Weights of a small GPT-style language model, trained from scratch on English Wikipedia.
Size: 12 layers, 5 heads of 128 (1 for keys and values), MLP 1728 ReGLU.
Architecture: LayerNorm before each block, rotary positions, no biases in attention or MLP, untied embeddings.
Training: 643M tokens, 2692 steps.
MLP neurons of a small language model. Each row is named by its layer, matrix (down: output weights) and neuron, and shows model dimensions 506-633. Each number is 128 + 32 x the weight over its row's rms, rounded and kept within 0 to 255. A neuron's up and down rows have the sign that makes its largest values positive.
A block is one neuron, or neurons of one layer that tend to fire together. After each block is what it responds to, as a language model described it from the Wikipedia text at the highest values.

L7.down82 [108 111  61 100 143 173 163  39 121 141 130  83 149 150 140 139 142 136 147 149  85 134 166 116 122 153 124 177 103 115 117 160 182 112 135 188 113  84 131 141 128 126  74 123 128 152 174 134 148 173 103 212  92 124  81 124 154 108 163 160 151 107 176 147 113 128 138 159 107 126 173 110 147 144 146 147 121 154  89 159 104 152  95 162 100 230 101 156 102  85 145  88 154 121 168 136 118 131 144  96  69 113 112 169  87 123 126  37  79  91 102 143 107 173 170 138 174 141 131 143  77 133 103  91 116 179  79 123]
L7.down193 [169 177  97 129 115 117 159  95 153 150 121  71 161 119 137 121 162 120 156 120 126 114  76 144  74 194 111  98 180 139 114 114 156 134  64 131 146 171 117 152 144  33 137 159 104 147 150  84 152 111 120 144  96  95 131 100  91 113 149 169 174 105  93 196 142 103  66  98 141 105 192  99 133 162 159 115 152 121  93 147 190 123  63 164 142  97  83 113 118 148  70  90 160  88 172 184  90 123 136  94 174 193 171 118 100  99  91 101 155 124 137 147  88 149 129 100 166 105 118 120 165 145  86 146 119 144  94 115]
L7.down204 [140 159 135 123 168 164 117  75 126 152  97 102 123 169 121 182 177 150 158 137 108  71 136 140 134 152 140 146 124 111 132 176 181  94 119 144 119 126 135  80  75 169 128  90  91 100 110 128 129 145 133 171  84 121 135  66 102 111 113 243 121 126 126 133 130 118 140  87 204 152 118 140 134 115 133  84 151  70 111 130 156 147 142 149 101 108 161 146 153 119 138 143 142 117 113 114 108 152 102 154 205 149  87 109 123 197 130 127 170 112 111 127 136 158 121  87 153 158 165 151 119  93 136 143 180 154  84 160]
L7.down608 [ 92 108 145  90 134 111 186  98  76 139 139 138 106 109  93 192 163 142  64 131  91 113 106 141 158 121 112  63 123 104 153 139 119 111 167 125 131  68 199 128 133 162  65 118 180 114 124 102 137 156 175  93 102 164 144 187 132 145 103 103  97 137 134 167 166 148 108 135  97 156 158 118 161 125 153 115 143  96 156 113 128 120 167 147  94 166  63 132  98  92 150 194 119 167 133 116 175 142  93 137 135 158 197 180 142 144 160  94  96 137 145 148 155 126 123 187 171 199 108 111 138 138 106  98 168 108 148 121]
L7.down633 [141 134 154 110  78 148 132 156 112 169  70  60 133 146 147 140 140 179 117 124 143 113  88 129 150  91 110 125 147 109 100  81 121 103 124  95 109  53  96 117 132 154  98 140 161 120 132 111 124 136 133 109 180 176 154 124 102 121 153 119 123 103 168 186 151 152 194 182 170 111 215 180 153  73 153  62  88 126 169  76 139 126 146 115 158 112  90 139 123 132 174 107 171 116 127 110 101 168 109 142 129 165 132 114  64 134 111 122 139 165  93 135  84 129 112 133 183 125 154  98 171 139 119 109  91  90 151 134]
L7.down1015 [133  85 127 145  94 140 102 110 148 116 121 119 116 104 127 146 127 122 162  97 133 171 106 106  92  80 161 135 116 120 128  98 147 113 140  63 188 129 131 166 138 200  84  79 163 113 115 104  82 135 197 192 147 129 122  67 132 109 117 166 105  82  82 170 162 118  86  81 163 119 155 105 156 165 104 104 120  66 127  96 123  77 156 142  91 164 139 138 139 103  90 135 167 102 188 119 182 110 118 146  93 146  98 133 159 130  99  63 150 166 166  96 137 107 158 122 142 116 130 100 134 109 154 101 128  83 172 131]
L7.down1139 [157 161  95 146 168 158 173 131 117 132 171 143  87  95 175 172 104 152 145 122 140 228 170  97 121 156  92 187 127 152  70 192 166 191 139 173 169 141  84 171 167 127 131  94  87 134 165 161 119  85 114 108 120 121  83 126 114 110 142 149 140  96 215 165 124 118 125 118 109 111 102 120 120 136 140 108 124  97  94 140 117 138 109 152  97 115 142 101  77  91 167 139  94 103 138 153 138 130 130 139 188 136 196 142 109 177 174 102 121 132 115 163  99 120 129  97 129  58 154 152 125 126 159  89 145  97 162 123]
L7.down1478 [ 68 121  97 126  95 115 133 146 102  82 161 139 126 111 164 160 128 149 112 160  61 129 219 157 168 138  92 119 127 102 136  95 187 112  99 112  71  85 117 114 183 135  54 135 153 152 126 110 135 116  93 175  72  95 159 151 137 181 118 102 108 140 133 146  87 109 145 177 119 181 214 142 193 138 121 170 134  65 111 187 159  94 145 145 124 124 167 110 152  95 160 111 106 159 171  75 144 106  89  85 118 134 133 147  85 168  81 158 164 144  93 143 149 108 127 168 112 168  95 131 146 196 102  86  96 120 114 130]
Responds to: Conjunctions and prepositions (and, of, for, in, on) linking words inside multiword institution, award, or title names, e.g. Securities and Exchange, Society for.

L7.down326 [166  99  67 145 158 176 110 122 222 141 127 123 144 142  85  88 106  92 151 143 150 151  86 136  71 188 157 116 131 105 143 142 170 111 112 127 101  88 123 149 127 115 154 171 157 106 111 173 175 119 109 140  47  97 154 146  83  85 138 128 136 123 106 134 157 137 167  83 172 183 151 136 168 115 101 147 104  82 211 131 182 126 100 190 103  89  87  94 150 172  76 145  66 144 161 134 163 140 162 134 142 148 100  73 132 115 132  74 121 182  93 142 114 140 165 125  99 127 130 181 100 154 136 136 139  84 117 136]
L7.down341 [136 115 120 128 118 161 171 139  57  82  90 166 150 115 151 110 135 139 124  66 138 197  96 159  82  68 148 184  99 131  92 177 166 136  77  91 119 119 103 145 154 199  94 138  94 171 120 150 107 112 130 158 122 115 147 187 182 128 128 103 150 192 186 125 110 136 112 124 108 144 159 100 133  96 167  66 140  99  89 151  78 118 179 192 121  60 164 138  89 100  73 167 146 130  97 166 136 173 100 103 144 172 178 171 150 113 107 126 109  69 114 184 142 150  77 154 197 153 116 127 108 140 189 148 129 182 139  97]
L7.down445 [101 154  56 103 109 137 158 145 124 171  72 165 204 154 167 164 126 139 193 120 100 124  91 141 101 100 109  76 149 102 141 162 140 159 135  99 132 103 102 112  45 115 109 127 183 124 100 128 121 106 155 135 127 135 154 154 111  30 168 173 127 153 145 155 158  62 133 109 122 130 116  95 110 144 119 107 115 174 160 106 213 184 104 131 141 169  67 147 142 123 127 119 158  65 152 135  94 120 104 130 125 123 125 162  87 208  78  81 104 176  99 113 153 121  97 148 159 157 132 114 168  39 113 161 123 114 174 135]
L7.down552 [125  80 157 116 108 160 141 175 122 105 148 136 161 152 129 121  87 131 124 148 126 136 152 118 121 104 112 124 102  81 148 109 137  78  62  83 184 157 160 125 172  72 135 107 191  39 186 118 165 169 143 172 135 148 120 116 128 140 183 156 117 145 134 163 136 168 148 107  66 151  76  98 136 113 198 113 147 138 120 102 163 110 209 124 138 128 146  79  76  59 155  94 131 102 155 139 120 144 183 140 119 119 116 168 142 141 121  79 119 154 118 158 142 178  81 127 178 213 189 148  85  90 165 107 111 100 128 148]
L7.down601 [149 121  93 145 101 143  98 126 150  79 184 118 111 158 133 146 101  95 148 167  93 117 151 181  98 117 109 140 115 130  98 126 187  80  58 119  93 165 141 152 123  78  75  73 147 102 140 116 198 188 119 176 135 175 137  95 138  89 181 102  97 100 187 119 113 140  72 133 107 116 113 162 102 136 122  53 108 122 157 122  91 105 108 119 137 156  94 120 144  74 197 165  77 100 108 141 111 139 148 137 168 225  65  97  79 178  85 124 121 142 144 159 150 101 137 150 134 171 105 151  71 113 135 149 139 110 101 102]
L7.down843 [124 118 190 123 168 115 125 134 146 112 128 131 122  97 140  78 140  82 146 125 129 121 117 118  77  92  99 120 162 122 157  61  96 109  98 110 122 150 107 156  98 104 164 116  84 128  79 163 194  93 108 139 175 171 128  94 105 145 191 135 147 137  93 144  75 113 157 161 163 165  85 122 152 134 165 140 123 121 191 145 139 109 162 124 132  64  86 113 168 155 181 136 115 190 143 117 160  85  96 129 138 128 105 145  98 121 150 134 126 114  84 154 174 132 101 163 138  79 148 131 156  98 148  95 100 205 106 165]
L7.down1591 [130 148 119 123 126 110 131 103 123 134 148 172 145 101 118 145  97 136 173 169 127  70 159 182 149 145 140 172  80  90 129 138 143  70 154 120  63 144 118 124 156 115 130 164 148 105  96 156 152 124  96 173 119 105 128 119 159 110 144 151 156 123 131 108  97  79 172 148 115 136  78  63  79 190 161 155 185 126 132 117 124 109 144 132 142 115  89 105 214 102 144 136 156  96 111 105  89 137 144 121 204 193 149 111  90 148  85 103 105 116 100 124  84 106 155 149  84 132  63 178  95 105  93  85 163  74 134 203]
L7.down1696 [ 89 105 132  66 157 157 118 154 152 172 176 127  83  94 121 111 125 215  62 202 136 102 179 136 109 184 166 144  57 138 119 121 162 128 128 184 136 128 165 114  80 105  96  80 134 135 181 172 140 128 114 122 122 106 112  79 111  79 165  97 164 136 114 149 143 124 125 143 147 132 138 138 157 115 150 158 138 166 151 147 173 146 110 174 121 124 133 156 146 107 135 124 176  99 111 128 139  78 188 122 165 132 119 130 136 146 131  99 129 125  60 160 102 132 128 154 154 124 137 152 112 149 163 103 127 120  74 142]
Responds to: Forms of be (was, is, were) right after a subject, strongest in Wikipedia lead sentences after a name and (birth–death dates), e.g. "(1974 – 1992) was an".

L7.down21 [139 116  85 152 117 194  88  69  68 154 121 119 201 106  98 154 144  79 149  96 184 169 165  91 119 131 170 106 181 146 102 110 188 194 198 118 140 155  63 100 123 140 109 120 136 181 174 161 144 130 163 122 162 113 152 147 180 105 130 114 119 134 165 109 113 191 161 112 144 115 119 123 135 146  76 166 154 122 141 173 109 144 123 129 141 158 103 184 138 144 148  93 118 120 136 169 103 159 142 183  71 202  61 160 184 193 114  91 141 167  92 133 139 158 127 158 120 125 135  92  81 122 152  90 135 108 152 190]
L7.down89 [105  74 164 119 115 123 123 124 132 122 129  74 150 107 112 181 136 100  93 122 217 102  90 146 146 100 115 157 121 144 112  82 111 135 185  97  99 150 119 138 103  88 129 124  71  93  83 143 179 148 131 128 158  82 169 109 159 175 156 150 124 139 139 182 151  77 144 150 110  68  37 142  86 138 147 122 102 197 163 159 124 146 137 109 158 149  67 116 137 137 134  95 139 119 159  95 104 184 132 104  92 137 149 124 112  65 108 158 167  90 163 124  74  91 131  95 104 124 177 141 151 118 122 106  98 128  71  65]
L7.down398 [113 133 164 107 139 166 139 149 128  68 125  78  89  82 122 171 137 198 173 132 103 118 140 183 161 116  97 142 125 152  89 138 130 134 181  74 183 118 127 119 143 168 113 100 133 101  85 108 106 155 162 139 110 146 118 147  57 145 107 150 107 174 207 165 126 122 172 164 119 145 104 151 208 212 112  99 138 125  84 117 143 142 151 179 135  94 162  69 141 223 115 136  91 137 199 106 127 141 128 138 169 106 125 180 124  96 127 156 139 127 137 161 156  99  96  88 160 116  82 116 110 115 115 106 157 144  85  68]
L7.down655 [150 158 153 159 115 130 206 128  87 108 108 149 157 155 131 165 148 119 149 113  63 127  47 134  81 136 162 111 178 120 138  64 155 121 122 112 112  99 116  82 105 162 155 140 126 154 164 171 196 129 125 157  46  62 153 109  78 158 157 151 142 107 123 115 111 104  87 120 148  80 111 147 146 119 220 151  46 117 151 153 109 148 103 113 162  94 120 161 130 161  70 211 137 118 122 106 178 119 159 111 133 112 112 178 111  63 162 123 117  98  81 145  88 108 114 168  99 165 142 136  89 144 185 115 172 132 169  86]
L7.down788 [111  66 130 110 174 145 115 166 110 145 118 146 123 135 183 144 133 124 110 153 166  90 126 115 161 103  65 144 135 140 133 117 173 160  89 126 146 108 164 129 137 125 119  96 116 149 157 121 126 105 114 144 180 106 121 104 133 142 114  99 112 100 112 153 179 116  72 160 105 152 116  76 152  87 107 108  90 125 149 130  59 109  79 103 168 184 112 151 116 151 127 183 102 140 150 104 120  95 129  93 114 117  95 124 139 133 105  81  84 136 118 117 180  91 106 163 137 141 204 152  92 131 124 175 133  89 119 176]
L7.down1084 [110  89 191 126 124 171  81 134 137 160 136 166 125 138 163 169 149 152 181 105 124 140 114 134  99 133 128  57 122 110 110 161 110 177 153  83  83 146 114 146 172 120 148 122 112 130 138 178 154 133 113 157 157 121 145 132 161  93 131 157 172 109 157  70 124  68 130 138 148 140  80 151 170 130 122 124  94 108 155 144 106 123 161 179  70 132 121 137 100  99 180 132 144 111 130 162 132 171  68 109  79 152 121 179 149  99 108 106  93 112  99 127 106  56 128 117 189 139  70 174 114 199  94  97 143 115  98 120]
L7.down1102 [184  92 144 144 147 140 129 144  92 171 133  76  81 160 131 159 213 148  95 102  90  99 135 120 144 150 181 114 107 163  96  65 160  94 122 141 135 149 100 143 138 131 150  89 112  64 106 126 115 176  99 109 139 128 115 111 139 117 141 104 118 174 149 194 162 133  81 156  95 140  41  81 129  91 141 135 134 131 156 154  45 159 167 152 189 127 114 197 165 186 120 148 136 151 142 180 176 156 138 144 134 181  92  62 206  92 102 108  86  99  58 126 159 138 140 142 110  92 173 146  67 172 119 139 127 158  65  83]
L7.down1700 [184 110  71 137 105 112 162 157  88 139  63  69 104  85 108  82  94 142  90  40 146 196 149  72 127 181  80 185 166  90 160 152 124 156 117 162 147 131 134 124  87 152  89 129  91 158 183 177 114 144 120 160 152 135 125 150 107 129 123  98  91 147 120  69  82 148 141 151 166 172 167 139  99 176 185 120 118 152 148 162 131 119 128 137 153  67 142 108 143 161 220  94 154 134  59 100 161 170  79 127  79 101 165 109 190 154 180 138 140 140 148 137 133 116  73 112 152 120 185 123 232 168  91 161  89 140 119 114]
Responds to: Final token of a main verb that takes an object or clause next, often the -ed/-ing/-s piece, mostly speech or judgment verbs: recommended, insisted, awarded, rated, calling, restoring.